{"d_model": 896, "norm_place": "pre", "norm_eps": 1e-05, "init_std_o": 0.0, "init_std_up": 0.0262, "init_std_down": 0.0, "lr": 0.000389, "final_lr_fraction": 0.0, "seq_len": 2048, "steps": 12759}
MLP neurons of a small language model. Each row is named by its layer, matrix (up: input weights; down: output weights) and neuron, and shows model dimensions 576-671. Each number is 128 + 24 x the weight over its row's rms, rounded and kept within 0 to 255. Numbers have three digits each.
After each neuron's rows, "fires on" lists the tokens most often at its 100 highest values on Wikipedia text that the model never trained on.

L3.up498:128134109150141082238112142123105121145092132107100116117128152153153088127160141145119165155153080162117096087129095116116147132116103119075143120142162104131153137155145137136152152121101165159143099166106092155151085072118162097123164123181156108125125139123142110139152141126173113099
L3.down498:065121140097153153115121141130123139134133134167139142123131157143117145113109122084146156116101084159112138106097100128158153160108105117152152108169127124136116154148089109088104157142103081116105102136175144116113143122118163127149132078111129120132106132124113139150134120107106171141
fires on: " after", "–", " After", "After", " again", " (then"

L3.up1880:130123105159102108140107116163138178127115135130126095126098130086081115111129113089117145168118121101143113121110127122122129110133124138122132113157121124118100132095137130106116121141116092123118131116121089110130096105148077126137129098126126073163102120139104141132133148112109127098
L3.down1880:099167100132093136129115110126129193117134099102174107124140128114118099084131138178097101138144131146143145147158101133139142124129102104132139143156125148153079103093131078100076124115122099149119095139100138137147083122109091119157182143113131101127120114143149098108185118102101122080
fires on: " sp", "sh", ", Sh", "Sh", "sp", " | Sh"

L3.up240:170103151091154124103111100149075198123168101131103131175122130144112103125090118093144087141092130149145123140112128128114081123113131143149138127131102166147171138161119190067108106169095163098134146145105170104128142125170121130099119150110120131141121149136104126156122144135141081096
L3.down240:134146105169144124078109098110112126133164122151136117170163117128109099121104133072113122125170127182160116126168130148116128111145132116173134123166122147141134123175135085104109158142086116123162105159133168140165116129117113099144088111104124089151108154131144171146124112147098126151
fires on: " L", "L", "l", "a", " \"L"

L3.up2364:109068163131135095157128126126108158127153125125154142122130155097182127136088122126128106147132088098131098106120105117093109112120139103121183109108139074092176134120126134116099153102151133164133130110154128128120089098154127127112124147159132114112081133166109142161139132143141106113
L3.down2364:118159163109112128167129140122094116125067077113106162103125134133128151101098119154135138132145109097115125125125103137130119168122146134108174107127108117143141137122111162152100094148162091142144136122144136141066146108091203126128124122109144150134135123142105164084157144093145142147
fires on: " while", " when", " |", ", though", " |  |", " if"

L3.up285:149107129138137163158115099095132153149133143135119127138116150136109101116114144126114114103152159112110137134139132114127123156150156149108129102138145114119124130174114124142110136132133111144122117137079123098143138125144082157138110094097108118138107131162150159108161135127134104166
L3.down285:114126102109133095164126143138096188153134075115132124153108095097094175142159124115140146155168124114143132117125104132129150153088129151100112149131141116112127122121128166128131153104142142109139145150135134123109126112117132150139140077112103099161100142122118182114138145125119107096
fires on: "), Japanese", "),", ") |", "outhern", "), American"

L3.up1166:130139119132160136081117115118135162127129158135141120138164134113132141088120130151122127142097101145132140149149146107138128125116119165121127140140110122170096108192157167096148136153100129124147138104142123137127111128129121134118201127127145171130114101143117175119123129096112113108
L3.down1166:130144144105145110103120122098154134105142127125157098134131161161165094134163136129125144120124127131109167146188146133083111110167086180152151144129139142131151119156135170071143122149127105089119155081111080139163136131139144123175116113097123150144122129133152113104126080116115130117
fires on: ") as", " named", " met", " as", " called"

L3.up2385:146125108130156116113117131097114126118114090165161093105131103120107162145156162114129144150155143099143149144129132129143123125162128152132128115164142135125117126146074153127093135178118102148106088135137165116144076125138135124121146123152112105148075138093117130162096129158114158140
L3.down2385:143119135098212163175128124112146088099137096109112110112125113110110120183177148131114138105128170133129128140144113143143121124114095188125133127131129160156124141130098113132152129094127109114155132150123118132155148121105122138155139109058051103090157156132098137141130096120128129152
fires on: " v.", " for", " Reserv", " performance for", " For", "For"

L3.up100:144122133150115124118111127109137101183118128098153117152088120115137081125110131120106121111101140120146095167126106129144151143123124144160134090159128093120128156120138136084139096133143108172129097122113142078140087121126087170116137126141102116131072133143116155104122147140116139114
L3.down100:121104135147134125109112112139144141184083115135112128109079117106154120145111123101117120160120159130137110103080157116087113124072177150151110119138161151137165140142152118113127189088133082129128107115107095089146160146134129146126132126152182156095089144138118121123130126128121141105
fires on: "–", "-B", "/", "–S", "-C"

L3.up2348:144062129109160107129120133136112122125127151169120147164123103099158116162088151114134100114165115142145105121078098126147144123122160143130127118153113149170132123131122157147130160177143083107115145141133124142119102150148117109152153154171132087168118115128136163124093131126102122132
L3.down2348:158122129134160134135146126157147105079084087109130137136174153097176109162103132139141090137179099105106104141162141142112140143143133128144152119154139142163104118105128137162157131162126056155113100128070151136108134116115172080138086134070153152131126101179140180137106156099110126157
fires on: " O", " | O", " of O", " (In", ", O", " (F"

L3.up2937:153115125131145101128114126121122133168123128129081135158124144121156113104164118151151113122144149099089119130145144107124098105139146128077115097129162131121137136120114122124124124163105122120134118145135104115134125139130129104141144126117094161148139120135135155137130142132102120145
L3.down2937:099120168121073144185101100164113144116088166116139136101131140149118175091110124149145100156115154114129142161077144120126179147102121121155147147147107165145138107113124155130089133130107133089088094135105126126164149162150138147140118102129131133083159131107118118107162154126142132113
fires on: "1", " T", " K", "ically"

L3.up2732:122130134157122102113118129112114108153162093127109100124167127103130130092123134099111135116128164146089098106096151119123138092157104172145077094127141134072145096144152130125108142152158136126123131131117089075087073135120122140123140121121098112131132136123102117139130151101163139117
L3.down2732:123152153154141122113126131111134117100120124145098149160110103141166122094143127124144134154122166106107137146140165130161139115120110120109134072111141134087121111087136139099138152169136160133124154136155144082153136136086160128180118086166140107158131104138155136158121127105117133141
fires on: "o,", "i,", "a,", "ing,", "es,", "ia,"

L3.up182:167145150152125101157127115112097145126140113102112139106142135114068091135132127155125065137155113086136073166131124112163111093148123137120103108099117140112145168162146124131125154138131137124120128142153108111101129115153135131113151102141125082111121133127119132171132080145139122107
L3.down182:135157149124153099190107099106146168101123131099138114084117131133069088119113130138139138130170141131123092160153080133148140073105136112152135100159087156106148163168149108091130157139120129134135126134102109147103121139152152102093136080179133118121117113140126152142122142148135116140
fires on: " one", " each", " One", " Each", " per"